config = dict(
    n_layer=14,
    d_model=384,
    n_head=4,
    n_kv_head=4,
    head_dim=96,
    d_mlp=1024,
    vocab_size=4188,
    activation='swiglu',
    norm='rmsnorm',
    norm_place='pre',
    norm_eps=1e-05,
    positions='learned',
    qk_norm=False,
    attn_scale=0.102,
    bias='none',
    tie_embeddings=False,
    parallel_block=False,
    init='normal',
    init_std_qkv=0.0243,
    init_std_o=0.0,
    init_std_up=0.0243,
    init_std_down=0.0,
    init_mimetic=0.5,
    optimizer='ademamix',
    lr=0.000302,
    lr_mult_o=1.55,
    beta1=0.9,
    lr_head=0.00501,
    grad_clip=0.5,
    warmup_steps=391,
    schedule='wsd',
    decay_fraction=0.58,
    decay_shape='linear',
    final_lr_fraction=0.1,
    batch_tokens=131072,
    seq_len=2048,
    doc_mask=True,
    train_tokens=868700000,
    steps=6628,
    dataset='wikipedia_en',
)
MLP neurons of a small language model. Each row is named by its layer, matrix (gate and up: input weights) and neuron, and shows model dimensions 16-143. Each number is 50 + 10 x the weight over its row's rms, rounded and kept within 0 to 99. A neuron's up and down rows have the sign that makes its largest values positive.
After each neuron's rows, "fires in" lists the words (lower case) most often at its 100 highest values on Wikipedia text that the model never trained on. A number after a token or word is its count.

L4.gate802:45 28 62 52 57 61 60 33 57 55 42 56 62 43 64 49 57 71 52 61 40 76 56 65 53 43 57 36 57 68 45 52 55 38 49 40 33 51 62 54 47 35 37 47 53 37 49 38 70 38 54 63 47 39 61 40 45 46 48 51 54 58 46 40 65 71 49 46 49 47 22 52 59 30 40 66 51 32 55 40 49 54 54 45 50 59 49 54 68 47 45 32 64 54 47 67 39 66 55 33 48 48 67 74 63 36 47 53 64 42 64 47 47 56 56 49 60 53 43 52 32 40 61 55 58 39 57 56
L4.up802:39 43 61 48 50 58 56 45 51 70 44 61 63 39 68 61 47 54 54 57 66 69 54 65 47 55 42 48 47 71 44 65 57 46 67 53 39 71 58 66 39 46 46 61 52 41 52 32 62 36 58 38 59 46 60 43 30 58 64 45 61 56 54 41 56 40 59 55 64 43 54 52 47 27 44 66 37 33 47 53 44 38 50 52 63 64 49 46 58 45 59 42 60 63 46 51 50 59 67 71 65 62 58 53 42 46 60 41 69 48 70 45 46 65 63 47 64 62 54 43 36 43 61 58 59 36 54 67
fires in: "000" 17, "million" 12, "20" 7, "100" 6, "15" 4, "10" 4

L4.gate939:76 50 79 37 57 42 35 56 48 63 39 48 49 47 48 39 42 33 40 53 64 59 40 44 53 52 43 34 59 42 66 42 58 54 53 36 43 52 64 49 62 49 41 48 49 53 42 58 43 60 45 52 43 67 36 61 55 50 53 56 42 77 51 73 60 34 56 35 48 65 54 62 55 47 39 60 47 44 51 67 54 42 55 42 63 64 61 45 55 36 36 33 26 42 50 52 43 52 53 45 43 41 68 54 53 50 52 63 44 56 36 47 49 52 51 35 42 69 39 60 43 35 56 49 60 48 63 63
L4.up939:57 81 67 57 41 60 51 55 47 42 46 49 44 57 65 47 62 66 49 60 48 40 50 37 56 57 54 54 57 41 62 41 46 49 18 35 61 40 53 45 49 39 56 60 46 42 36 48 56 50 48 51 66 47 38 57 58 76 52 64 69 43 43 52 42 59 53 55 52 56 63 46 60 50 47 51 53 60 61 57 43 46 44 43 54 54 56 45 66 75 62 53 63 50 29 49 55 36 33 45 44 49 48 47 42 60 32 52 64 59 47 38 44 38 31 65 39 46 57 54 50 47 44 54 51 46 60 64
fires in: "1" 61, "2" 22, "a" 5

L3.gate819:50 50 37 55 49 48 67 60 45 40 47 40 23 47 36 42 47 53 46 31 47 25 39 50 50 66 52 49 44 31 35 52 58 54 36 61 40 48 54 47 49 40 29 40 30 38 59 53 49 65 42 50 48 48 31 70 59 39 44 50 50 39 49 43 54 46 56 50 41 67 54 50 53 36 62 49 49 66 60 50 41 62 48 63 40 58 42 33 50 58 56 56 64 38 46 42 52 46 51 72 35 58 35 38 46 56 42 54 43 55 64 57 48 51 53 39 55 45 43 56 70 43 39 60 41 51 55 72
L3.up819:46 41 59 68 61 65 74 61 38 46 40 51 57 58 34 60 51 32 55 63 32 47 61 58 45 55 61 62 34 39 59 52 44 42 28 53 43 49 66 58 43 70 71 45 47 45 42 53 44 41 53 44 55 33 52 52 51 48 39 49 51 67 47 55 43 62 39 50 51 50 40 46 50 39 53 40 47 50 54 48 52 60 48 46 34 49 47 46 48 53 42 50 45 62 48 48 65 53 38 37 52 55 51 52 36 42 65 47 50 58 64 33 57 68 46 74 46 32 42 27 42 60 61 67 58 54 35 57
fires in: "is" 29, "into" 18, "out" 7, "approach" 5, "far" 4

L6.gate227:49 51 31 37 52 57 41 66 61 32 69 58 34 51 68 58 46 61 48 57 66 57 30 61 58 34 39 39 60 55 32 42 53 44 51 34 46 52 50 37 38 42 70 43 67 61 44 45 52 38 65 39 54 47 62 51 39 69 54 58 47 40 53 59 55 61 47 22 56 44 47 57 58 55 45 44 59 60 52 44 55 31 47 42 47 60 45 47 49 63 33 53 51 26 60 53 39 46 35 47 57 48 28 72 62 45 35 27 49 41 43 54 60 70 43 52 52 40 51 56 38 52 56 47 51 46 35 49
L6.up227:50 67 45 56 55 42 52 50 40 35 52 71 53 68 48 39 35 26 56 57 59 56 58 52 39 50 49 55 29 49 55 34 46 65 51 30 38 57 56 47 56 52 42 44 48 41 52 73 40 52 45 49 64 42 33 42 58 55 42 59 59 63 52 37 57 39 50 75 46 42 57 37 52 47 60 52 32 48 38 63 39 42 47 54 47 46 44 52 51 53 53 55 57 62 40 41 52 46 61 41 38 37 32 63 51 57 49 45 50 39 54 63 65 43 58 52 59 66 50 72 51 35 50 36 41 48 60 65
fires in: "by" 17, "from" 13, "a" 11, "at" 10, "university" 6

L8.gate90:68 37 47 58 51 51 34 52 58 52 50 59 53 45 69 47 50 32 46 46 38 33 59 56 47 62 56 37 53 52 38 53 49 63 47 49 42 54 35 32 59 35 50 41 51 51 55 36 61 53 56 60 55 79 53 37 40 43 52 65 40 37 30 57 48 46 62 59 53 43 45 43 60 66 53 54 63 48 54 45 48 49 50 53 27 49 42 30 55 37 33 46 56 28 40 72 58 39 58 64 65 36 64 52 53 60 42 50 63 46 37 49 59 39 37 40 41 46 47 40 46 55 48 42 48 35 44 62
L8.up90:48 40 71 45 51 59 56 64 43 50 51 51 58 35 58 55 42 47 73 47 34 34 55 55 49 44 38 38 53 62 43 55 59 35 38 41 47 61 53 51 55 46 77 52 48 54 42 58 49 48 44 66 56 52 28 64 40 56 41 45 43 44 36 44 46 42 63 36 52 54 34 48 75 43 67 31 44 38 43 39 51 50 42 55 45 43 42 29 54 51 73 68 57 64 49 28 63 40 47 36 54 56 33 61 47 48 55 47 51 53 43 41 41 57 52 56 42 44 46 52 51 64 51 58 70 46 59 49
fires in: "to" 50, "were" 14, "are" 8, "after" 7, "into" 6

L10.gate310:39 42 41 42 61 33 58 51 37 49 45 29 63 50 41 64 44 28 47 59 60 59 46 46 41 55 40 44 56 39 47 57 44 52 47 61 39 46 54 69 60 60 45 53 43 48 47 46 40 52 75 50 38 44 48 40 47 40 52 65 63 40 28 28 60 48 48 42 55 46 58 55 43 31 51 72 45 42 56 69 59 29 49 55 56 68 43 38 52 53 52 50 42 59 61 40 43 50 62 70 64 21 58 51 41 50 52 49 32 51 50 57 77 56 39 53 57 53 57 43 61 52 67 55 30 64 51 61
L10.up310:32 33 66 45 54 36 55 37 66 48 56 47 43 48 45 62 48 67 66 37 47 51 43 43 44 58 30 64 43 46 56 33 54 30 55 52 42 46 89 56 58 47 47 58 51 61 63 47 54 39 68 55 54 56 55 44 29 49 47 45 41 61 26 56 37 53 43 45 58 54 54 47 59 63 44 54 45 52 54 47 58 31 56 41 55 40 26 39 45 62 44 65 57 48 42 45 61 50 40 52 61 60 44 50 43 31 47 33 38 43 58 68 49 51 62 47 45 54 44 71 50 57 51 53 47 48 33 50
fires in: "of" 60, "throughout" 8

L4.gate546:40 58 47 74 41 50 46 76 34 59 57 57 67 56 51 35 33 50 45 57 47 47 35 48 35 53 49 47 55 36 72 47 67 67 43 39 43 56 56 34 53 56 48 33 52 57 49 58 40 51 37 53 50 39 32 62 64 53 50 56 50 50 62 46 51 48 43 55 48 43 53 64 49 62 55 57 56 51 51 57 49 40 44 30 55 33 53 41 70 60 54 63 41 64 47 34 38 59 51 39 51 32 51 46 71 46 46 58 64 55 33 34 55 50 53 46 46 63 52 55 40 51 52 45 34 60 54 84
L4.up546:44 76 56 31 60 48 48 37 45 48 49 53 41 56 68 37 42 54 54 44 56 45 62 60 40 57 41 49 69 58 76 44 51 49 44 47 50 73 36 41 62 43 53 47 34 68 53 40 52 53 48 58 39 43 53 65 72 49 58 43 54 35 58 39 54 39 47 35 43 73 51 41 50 47 45 54 58 55 54 48 50 49 41 41 54 60 45 53 48 46 55 53 37 51 55 66 70 66 44 43 46 38 46 74 67 51 55 32 52 61 44 60 62 40 51 30 57 59 37 41 64 46 43 48 40 45 40 53
fires in: "no" 24, "11" 16, "df" 5, "mf" 4, "type" 4

L3.gate746:53 45 42 56 50 47 54 46 58 51 41 51 52 51 44 53 59 44 51 56 60 65 64 55 56 35 55 49 57 50 43 43 54 38 35 41 50 49 36 59 48 52 48 45 49 56 59 34 51 40 27 37 35 42 44 50 59 38 56 53 38 49 32 68 54 55 47 59 61 56 67 45 59 50 52 53 68 49 64 47 51 62 52 54 54 60 56 65 42 64 62 59 62 23 49 66 43 49 47 57 43 50 53 38 52 46 49 28 36 56 34 70 46 56 58 45 30 32 46 56 47 46 66 50 59 46 51 53
L3.up746:46 54 50 30 49 46 42 50 68 78 51 41 62 61 35 56 45 56 76 46 60 52 31 53 50 45 41 34 61 70 54 38 55 48 54 47 59 51 56 71 50 60 36 52 39 61 49 66 38 42 59 64 46 46 58 45 47 47 54 57 41 38 53 40 58 46 53 41 44 52 56 61 68 33 53 42 53 50 47 48 52 63 55 55 44 61 45 55 35 34 42 52 56 53 61 51 52 58 50 51 46 51 46 56 56 46 58 47 59 44 54 42 39 57 50 46 38 64 51 64 64 51 39 51 65 53 55 57
fires in: "army" 19, "military" 13, "medal" 12, "corps" 8, "service" 6, "soldiers" 5

L7.gate222:37 51 62 40 55 52 45 66 56 72 27 52 59 41 66 50 44 35 55 57 58 66 32 65 42 48 53 57 48 47 34 61 56 47 42 77 59 56 46 64 65 55 57 67 47 52 46 31 60 52 51 49 34 50 51 60 59 53 60 57 48 52 42 43 54 30 56 37 53 57 51 46 58 73 52 54 60 44 59 68 41 62 51 55 58 52 57 36 43 37 41 64 38 40 42 66 38 65 38 45 48 41 49 54 57 48 42 58 36 58 55 63 50 25 53 57 55 38 52 49 35 43 56 56 62 41 48 30
L7.up222:43 31 41 84 50 64 33 65 50 45 43 48 62 34 45 29 42 45 65 57 39 64 47 60 59 56 53 50 65 48 53 62 55 53 34 60 48 41 44 39 48 52 67 48 43 43 42 55 65 43 63 68 61 55 57 53 41 58 61 50 51 50 41 31 58 42 44 56 54 46 54 67 45 54 50 62 55 43 45 54 46 42 45 49 64 66 45 60 48 53 30 47 50 55 37 41 57 48 57 56 67 48 32 55 45 46 33 54 51 37 60 78 60 26 32 68 57 60 47 48 54 64 49 69 43 51 55 39
fires in: "as" 34, "1954" 6, "1953" 4, "anniversary" 4, "however" 4, "continue" 4

L6.gate717:38 54 37 50 52 55 53 46 42 50 51 48 63 43 53 58 48 62 45 49 58 49 30 44 38 65 52 38 43 32 44 47 58 42 61 33 57 51 46 49 44 46 42 50 57 46 48 50 54 32 56 50 46 62 55 77 47 61 43 70 60 41 39 42 64 52 57 50 55 41 44 53 36 49 62 62 40 13 47 55 43 48 47 55 64 57 48 50 74 73 46 45 61 55 70 62 32 49 54 60 72 62 62 54 30 37 84 60 34 55 61 47 62 50 47 38 61 43 37 51 52 50 65 39 48 47 64 51
L6.up717:43 69 33 50 52 44 50 48 51 58 43 54 62 70 45 37 54 67 54 40 43 65 66 40 50 76 50 52 49 57 68 45 48 50 39 54 48 43 52 38 52 46 55 71 66 51 53 55 37 39 63 57 52 56 50 33 81 57 43 51 40 62 51 40 50 43 40 54 53 60 44 47 41 37 63 54 42 45 48 58 47 53 57 57 52 41 51 51 39 52 49 45 37 48 37 49 69 51 43 52 70 41 63 55 53 43 57 72 38 43 59 50 51 52 39 72 44 46 59 55 33 45 56 36 47 44 63 44
fires in: "of" 86, "on" 5

L3.gate774:60 44 45 52 31 53 52 42 43 59 39 59 38 56 29 64 34 32 47 43 41 55 52 61 44 53 52 67 63 68 61 53 56 49 56 70 49 40 39 40 52 45 43 57 38 50 56 51 42 46 29 45 48 59 62 57 34 62 30 57 61 53 50 63 43 46 53 57 52 47 72 52 84 51 42 44 48 37 46 58 51 46 48 45 56 54 59 52 62 34 45 60 47 62 39 33 63 42 24 57 41 37 53 47 56 43 52 64 64 40 57 35 52 16 48 62 27 51 42 40 61 51 44 35 57 54 60 52
L3.up774:41 48 45 48 35 48 44 32 52 63 49 60 62 54 43 37 43 46 51 54 43 66 52 57 24 54 62 36 54 40 63 64 40 54 64 46 39 49 40 35 61 51 58 48 49 34 53 58 60 51 64 56 57 32 65 45 39 58 38 52 50 38 53 52 43 60 53 33 44 39 63 55 57 48 47 37 54 61 52 70 50 41 51 63 45 55 59 55 45 42 41 49 55 60 36 58 55 46 27 52 44 19 35 60 53 59 60 43 50 41 40 44 46 43 56 47 51 56 47 45 54 47 45 49 61 63 70 55
fires in: "known" 15, "website" 13, "named" 9, "meaning" 8, "called" 4, "different" 4

L3.gate821:54 51 51 42 54 60 49 44 56 30 33 61 45 41 66 28 57 64 58 46 59 55 64 41 52 23 69 55 51 67 37 41 66 65 63 52 46 59 54 43 54 60 48 52 64 54 47 52 43 48 39 63 44 68 51 51 45 54 43 46 48 43 41 36 39 51 41 46 50 29 41 68 60 50 40 51 59 40 48 26 45 48 58 61 56 49 49 65 53 47 35 38 51 38 53 54 61 46 54 55 65 58 66 53 38 53 54 62 41 42 45 48 39 43 63 55 52 44 59 67 30 54 57 47 50 51 56 29
L3.up821:56 53 58 56 58 53 37 69 51 38 49 58 61 43 63 51 46 41 51 54 51 61 50 71 53 45 48 31 64 58 55 46 44 58 72 41 49 68 76 72 54 59 47 59 52 44 48 55 43 45 52 65 52 46 53 46 65 68 44 54 59 51 33 39 64 54 56 41 40 37 49 42 61 41 68 32 68 49 54 43 53 56 54 49 40 48 58 31 44 46 49 48 64 48 49 54 71 41 58 50 55 50 43 48 46 65 53 55 55 34 67 58 56 62 28 57 54 64 54 38 55 46 36 38 46 44 43 59
fires in: "was" 70, "found" 5, "were" 5

L6.gate438:40 56 55 41 66 55 43 33 54 56 50 59 47 46 50 62 52 45 56 47 44 54 41 34 43 46 27 45 60 55 52 52 72 48 31 42 38 59 60 45 72 48 49 50 62 69 38 41 61 51 58 62 43 42 55 51 77 52 42 50 31 41 59 36 52 52 55 55 51 36 65 43 48 48 50 50 60 53 51 57 51 36 42 51 63 64 48 36 48 55 47 36 56 41 55 39 53 37 59 56 50 42 71 41 34 31 66 52 53 31 61 45 58 48 39 65 69 47 62 52 34 49 44 34 45 31 51 40
L6.up438:43 49 29 50 59 45 59 51 44 53 40 55 45 63 37 53 55 68 60 34 62 50 53 62 46 56 40 52 55 60 41 52 55 54 58 47 49 57 35 27 42 41 62 50 51 49 56 51 51 55 72 53 49 46 47 53 54 45 67 43 47 62 61 52 39 77 48 56 44 68 45 62 60 45 45 40 63 39 51 48 48 27 48 56 40 47 40 57 51 52 50 52 43 61 65 48 49 31 47 67 65 37 55 57 38 32 47 45 45 53 56 72 51 66 48 63 46 48 53 47 37 52 49 61 39 30 62 38
fires in: "his" 19, "died" 11, "school" 8, "graduated" 6, "academic" 4, "played" 4

L9.gate662:59 37 57 50 52 52 31 50 48 67 48 43 56 48 40 31 47 36 53 47 50 55 64 44 48 40 60 61 63 48 58 41 36 55 39 40 52 53 46 50 69 65 49 48 46 67 55 55 56 56 35 63 45 40 63 35 51 67 61 57 30 49 69 49 50 22 48 60 53 41 65 42 69 49 34 54 50 61 43 52 56 64 64 48 51 58 38 53 47 60 34 63 64 54 46 62 54 56 27 43 44 67 48 64 51 59 58 54 44 38 59 46 46 56 34 56 54 38 54 56 37 62 38 49 41 41 65 46
L9.up662:51 58 51 47 49 46 43 49 52 35 69 63 58 75 52 60 58 35 74 73 26 42 42 46 43 56 44 66 47 27 23 44 45 49 44 38 61 40 42 26 61 36 60 63 61 40 65 35 52 62 56 53 53 43 38 52 47 54 62 44 61 73 60 49 57 60 58 53 33 46 56 42 79 46 38 62 47 41 48 40 57 38 48 45 60 32 37 52 57 50 45 49 49 59 28 63 65 42 55 60 36 60 68 43 55 45 44 61 48 22 59 33 56 35 57 45 43 44 63 48 39 49 52 63 39 47 53 56
fires in: "1" 17, "4" 12, "10" 6, "5" 6, "2" 6, "11" 5

L8.gate954:49 47 30 45 47 50 30 37 33 56 49 48 57 39 59 55 49 47 42 63 60 61 58 43 58 62 34 55 68 49 52 65 35 55 42 66 53 68 53 47 50 46 37 45 49 14 58 24 47 57 73 47 51 58 44 50 50 35 58 35 35 46 32 67 57 57 45 48 72 58 55 45 52 36 60 38 50 71 57 39 39 47 57 33 33 45 43 35 56 51 61 59 73 58 51 50 38 48 40 50 53 66 49 49 54 51 44 51 50 46 43 35 56 59 55 49 59 41 64 60 49 54 38 57 58 49 67 58
L8.up954:59 35 40 48 58 47 53 57 37 22 50 56 49 71 42 26 40 55 56 37 47 62 53 59 50 38 66 53 49 62 48 36 36 47 48 57 36 44 34 51 69 48 44 40 44 51 32 49 57 50 48 33 42 47 52 47 40 58 56 54 33 32 55 45 44 47 48 21 31 53 26 56 63 59 64 45 61 51 63 35 42 62 56 57 25 40 51 51 38 48 48 68 51 54 43 61 44 71 67 53 53 34 57 52 54 46 59 53 57 58 59 42 52 41 49 43 36 48 57 47 52 49 46 40 37 40 58 61
fires in: "by" 32, "to" 18, "from" 6, "favor" 4

L6.gate558:57 37 48 74 52 50 51 52 53 47 60 41 26 54 76 52 57 65 48 40 60 50 33 66 43 51 64 43 43 49 55 60 44 47 46 45 47 53 72 67 53 45 37 40 52 54 43 49 50 54 56 56 56 34 47 29 51 36 67 50 34 52 55 78 40 36 51 64 46 42 50 39 44 47 64 46 48 50 53 73 40 39 55 64 52 56 54 57 50 43 48 55 66 57 52 41 58 40 39 49 44 47 68 53 47 66 50 64 61 59 47 40 38 60 38 49 37 54 37 79 39 53 47 41 67 34 52 63
L6.up558:52 44 59 41 61 50 57 47 48 56 58 48 65 44 53 60 52 67 51 52 44 71 37 50 55 50 39 51 49 65 50 48 35 46 53 42 52 61 67 37 33 56 40 40 46 43 45 54 68 51 52 42 40 44 38 36 60 41 60 48 32 26 62 61 55 64 66 42 45 55 61 40 54 52 30 53 50 47 50 53 45 34 49 49 66 45 40 47 72 61 28 59 44 46 67 51 48 61 66 57 49 51 52 56 60 52 71 67 48 59 51 59 54 52 29 60 47 45 44 58 60 54 45 48 52 46 46 50
fires in: "by" 73, "in" 10, "at" 9

L6.gate225:59 46 66 57 66 56 47 60 73 44 43 54 43 59 50 31 50 53 43 40 35 55 41 42 47 44 40 67 59 51 73 57 49 46 41 60 53 44 49 60 49 52 57 41 27 58 55 50 41 53 50 68 58 61 63 38 54 49 62 26 47 51 38 48 54 61 60 64 51 66 55 52 51 63 29 37 42 44 45 36 49 54 47 46 53 67 60 63 20 42 60 46 53 52 41 52 51 40 53 53 58 50 65 53 50 61 34 64 47 53 42 36 47 28 30 68 46 47 33 43 46 54 54 39 48 51 41 49
L6.up225:51 30 64 60 62 47 53 44 58 42 47 44 50 38 54 33 68 40 40 39 45 41 70 45 50 43 30 70 60 59 37 38 37 48 66 56 58 54 60 38 42 56 42 53 31 46 47 39 35 42 51 39 52 42 45 20 59 58 45 33 54 55 57 45 64 56 46 50 35 70 36 51 62 62 42 41 62 39 49 28 49 49 46 57 52 39 73 62 56 38 52 41 45 39 52 45 66 50 69 69 42 57 62 47 49 56 28 49 38 59 60 42 43 54 43 41 58 42 64 35 35 58 45 69 40 53 37 37
fires in: "in" 16, "as" 9, "on" 8, "entertainment" 8, "with" 5, "signed" 4

L8.gate973:35 38 42 51 41 42 58 48 45 29 43 48 58 43 55 52 47 45 46 51 47 67 55 41 67 55 56 47 63 33 51 52 52 45 61 43 60 33 41 66 52 43 40 46 48 23 53 44 72 54 36 34 55 56 64 50 44 63 50 58 53 49 53 39 66 45 60 59 56 57 47 48 62 52 42 68 59 58 50 50 55 56 43 34 49 24 54 46 53 43 52 39 59 60 56 51 54 56 54 52 47 32 57 53 51 51 61 51 52 60 66 42 45 61 45 38 38 49 53 47 45 51 56 41 41 36 34 61
L8.up973:59 58 67 60 63 57 58 46 44 55 56 71 47 59 53 52 54 32 42 55 51 49 66 41 54 56 64 55 53 68 55 52 48 46 52 58 53 43 60 50 31 44 37 42 50 49 32 45 78 61 38 58 42 63 53 69 36 53 61 53 52 64 44 59 68 67 58 62 48 61 21 56 46 60 36 56 53 50 42 51 57 51 49 31 26 35 41 51 66 16 55 52 54 42 58 62 64 46 47 51 56 51 54 46 37 65 62 74 44 65 52 60 61 28 50 62 36 47 47 44 53 43 43 56 43 34 41 40
fires in: "of" 36, "which" 13, "in" 12, "to" 12, "from" 4

L3.gate431:65 30 51 48 65 53 46 41 51 64 48 64 61 59 54 51 48 42 39 61 45 50 39 51 51 52 60 61 50 35 55 51 50 55 63 65 56 55 65 37 53 33 43 44 46 63 59 66 52 52 57 45 38 46 50 52 71 46 35 71 47 26 53 48 51 53 56 52 52 38 71 56 59 53 57 41 58 35 63 42 53 60 63 52 40 42 43 60 70 41 37 47 66 41 33 53 57 58 52 47 70 43 48 60 42 42 45 55 42 59 33 49 42 51 42 51 40 72 48 68 49 49 40 48 56 57 49 40
L3.up431:40 44 61 55 62 43 37 41 61 39 48 60 37 44 59 36 38 78 34 61 59 44 54 48 47 55 55 58 47 25 39 49 54 42 59 77 36 42 45 21 53 51 53 61 43 46 34 51 59 55 56 43 27 53 48 55 58 52 76 61 52 48 47 50 34 50 52 41 45 61 49 47 69 52 57 52 37 37 50 36 48 62 38 59 57 39 57 51 55 44 60 35 48 59 29 44 50 53 43 48 44 32 54 44 52 53 44 49 35 55 45 50 58 33 51 62 41 57 57 44 50 48 48 44 45 46 24 42
fires in: "name" 29, "known" 21, "5" 9, "4" 7, "called" 5

L3.gate749:48 53 61 37 41 69 42 59 53 48 48 48 66 61 41 47 46 55 61 67 60 58 33 40 51 53 59 53 35 35 60 56 54 47 52 40 47 41 46 54 46 57 50 32 58 58 48 47 28 50 51 44 23 37 50 46 56 45 40 49 57 50 35 30 39 49 51 52 52 25 57 56 50 46 45 40 37 63 30 56 49 54 51 51 55 45 53 55 42 68 35 49 43 71 46 51 60 59 31 54 50 44 52 47 48 40 46 35 67 31 66 31 41 55 61 63 53 48 41 53 49 49 47 44 54 58 53 60
L3.up749:44 57 36 42 37 45 62 32 48 51 44 52 49 44 54 50 50 45 37 56 24 65 49 46 59 34 57 45 45 40 58 42 36 33 47 39 40 40 49 43 48 58 44 44 69 58 49 45 48 45 58 50 61 62 12 57 58 48 43 61 58 37 39 55 54 62 48 46 36 60 58 42 45 57 29 49 39 46 43 48 43 49 56 55 48 44 58 41 57 34 45 35 44 57 63 49 47 72 35 47 56 59 57 55 60 45 74 42 45 56 63 60 42 71 51 51 64 43 44 55 48 50 48 37 53 66 40 39
fires in: "church" 10, "building" 10, "house" 9, "open" 8, "climate" 7, "temple" 7

L9.gate753:51 40 31 58 44 46 35 49 27 63 56 41 46 31 53 48 45 50 43 50 33 51 54 63 54 52 55 45 66 59 54 49 48 56 52 64 47 40 60 38 52 53 27 42 54 59 41 50 53 49 46 60 41 68 58 79 63 41 38 51 35 28 64 47 64 38 36 56 40 27 51 53 52 57 52 47 42 45 56 46 27 55 44 56 47 32 46 56 53 37 60 49 43 31 53 43 56 33 31 74 50 60 51 57 43 32 38 51 65 26 38 58 37 47 43 58 58 52 38 66 42 74 36 49 39 37 38 30
L9.up753:48 32 57 66 47 45 51 53 33 66 54 50 57 52 42 51 38 57 55 48 49 66 50 41 41 59 22 59 62 42 48 40 41 46 57 33 37 57 60 53 47 66 60 36 44 52 39 50 62 41 52 47 44 45 54 30 48 45 52 57 44 43 66 48 44 48 61 43 50 50 43 58 50 63 36 38 47 36 40 47 45 42 58 54 60 54 39 45 53 40 40 62 39 41 38 45 53 57 52 58 48 52 53 45 57 50 54 39 52 57 66 43 40 33 62 49 69 27 67 46 46 54 62 45 45 43 68 52
fires in: "and" 34, "in" 6, "resulting" 5, "nl" 4, "by" 4

L4.gate780:42 38 56 70 61 58 44 51 46 49 49 45 57 48 44 31 48 66 38 58 55 60 56 53 47 45 57 39 49 39 51 48 36 72 57 64 40 65 80 30 72 46 59 43 47 55 51 42 37 58 33 52 48 56 53 57 47 42 29 56 65 36 51 54 56 59 44 42 59 57 35 37 58 49 57 52 46 52 61 56 47 44 57 42 48 58 51 38 48 58 56 67 46 61 44 46 56 50 52 33 42 40 40 45 40 37 64 63 54 52 36 51 51 57 69 44 38 39 49 66 55 44 45 59 64 59 47 36
L4.up780:44 31 53 49 52 43 70 52 33 42 46 69 46 55 53 47 54 74 55 63 53 51 35 33 43 66 44 58 64 37 37 53 47 54 59 46 50 60 56 55 58 29 40 40 43 62 58 31 52 58 29 55 55 52 55 68 41 53 57 60 53 55 72 60 59 54 46 41 49 56 44 48 45 47 67 41 65 54 39 45 46 48 48 68 40 58 34 25 43 39 67 47 44 64 49 58 60 36 61 57 51 62 54 49 61 42 51 38 44 49 36 59 60 39 39 59 40 56 45 51 62 51 55 50 51 37 65 40
fires in: "4" 37, "1" 10, "south" 6, "5" 4

L3.gate866:62 56 38 43 60 84 43 47 53 39 52 40 60 49 54 35 48 47 78 69 51 31 52 50 48 57 54 57 65 46 64 38 46 46 56 46 44 39 47 43 67 71 45 26 65 29 55 61 51 58 52 71 39 71 62 45 48 55 39 27 54 52 40 54 48 33 50 62 48 43 45 44 50 45 31 49 42 57 61 55 52 64 50 66 38 66 46 45 54 39 45 32 52 60 37 50 39 48 40 47 55 62 30 56 46 43 59 49 69 46 31 61 47 52 65 44 65 49 56 46 41 51 33 48 64 54 46 37
L3.up866:67 55 54 42 43 56 68 49 31 28 34 40 66 36 47 29 42 48 67 48 60 48 59 50 47 48 42 52 53 34 45 51 44 40 41 36 45 45 44 48 40 50 45 37 37 42 34 62 42 39 48 54 39 38 61 42 32 50 43 65 54 62 52 38 48 51 53 38 34 34 56 46 50 49 60 53 54 50 36 38 43 45 50 40 35 49 46 44 43 54 49 46 43 43 64 50 41 48 56 68 49 47 44 48 57 52 43 46 64 55 33 46 46 39 44 51 55 46 43 61 52 53 61 52 48 71 62 60
fires in: "one" 20, "it" 10, "f" 7, "them" 5, "life" 5, "history" 5

L7.gate67:49 55 59 65 50 58 33 54 64 75 42 48 50 46 44 35 67 52 53 52 55 44 54 63 49 33 46 29 62 62 46 38 57 31 46 47 47 48 43 52 41 58 53 42 56 49 58 49 56 55 45 41 38 32 41 50 54 59 51 55 39 40 71 62 46 47 52 61 50 61 64 67 53 43 61 59 61 55 67 57 46 39 41 52 49 42 53 53 65 38 66 48 44 59 27 56 86 54 37 53 65 39 50 49 33 54 49 47 53 42 48 48 68 37 26 44 56 70 43 52 48 50 44 41 43 37 49 51
L7.up67:41 48 65 59 64 64 33 56 54 50 51 68 65 48 48 63 49 66 44 46 43 41 54 56 41 34 56 43 47 13 41 45 37 37 48 55 55 66 63 54 60 42 53 44 45 55 62 46 37 44 31 24 56 47 51 42 59 67 37 41 39 47 38 57 35 66 43 41 43 66 55 37 62 47 52 48 37 45 52 63 56 46 47 39 59 52 75 46 54 36 50 35 41 51 40 50 49 58 55 43 49 22 53 47 46 45 60 56 63 53 49 48 68 57 55 59 50 50 49 68 48 54 58 49 47 49 54 66
fires in: "1" 33, "0" 9, "3" 8, "4" 6, "2" 6, "5" 6

L10.gate765:40 55 61 39 49 46 46 50 47 55 46 34 64 56 57 47 65 51 76 58 51 56 47 46 58 47 33 55 49 56 47 43 43 47 58 51 49 57 59 59 49 39 36 57 49 39 58 60 46 30 44 52 42 61 59 60 71 54 46 63 57 38 47 58 53 48 54 58 38 53 52 52 34 33 49 39 47 58 60 49 46 48 39 35 52 76 43 45 53 58 51 53 38 45 48 47 45 52 49 70 45 41 55 33 40 60 48 40 39 46 60 54 61 32 53 52 56 43 29 35 51 53 47 39 60 37 47 69
L10.up765:47 51 49 52 70 48 37 52 66 72 41 41 44 56 57 32 44 42 44 55 54 65 36 57 57 34 43 65 34 50 48 43 42 27 44 64 74 45 34 60 42 57 54 58 56 59 61 57 55 45 38 57 55 56 45 55 68 51 40 61 64 32 27 36 51 37 46 64 56 50 44 53 40 46 56 56 60 48 56 50 67 75 56 51 41 52 46 32 64 69 48 49 58 38 55 46 43 38 45 33 70 42 50 48 32 50 63 61 46 57 58 62 66 53 37 50 47 33 62 52 62 57 30 60 60 52 55 37
fires in: "at" 22, "most" 19, "of" 13, "more" 5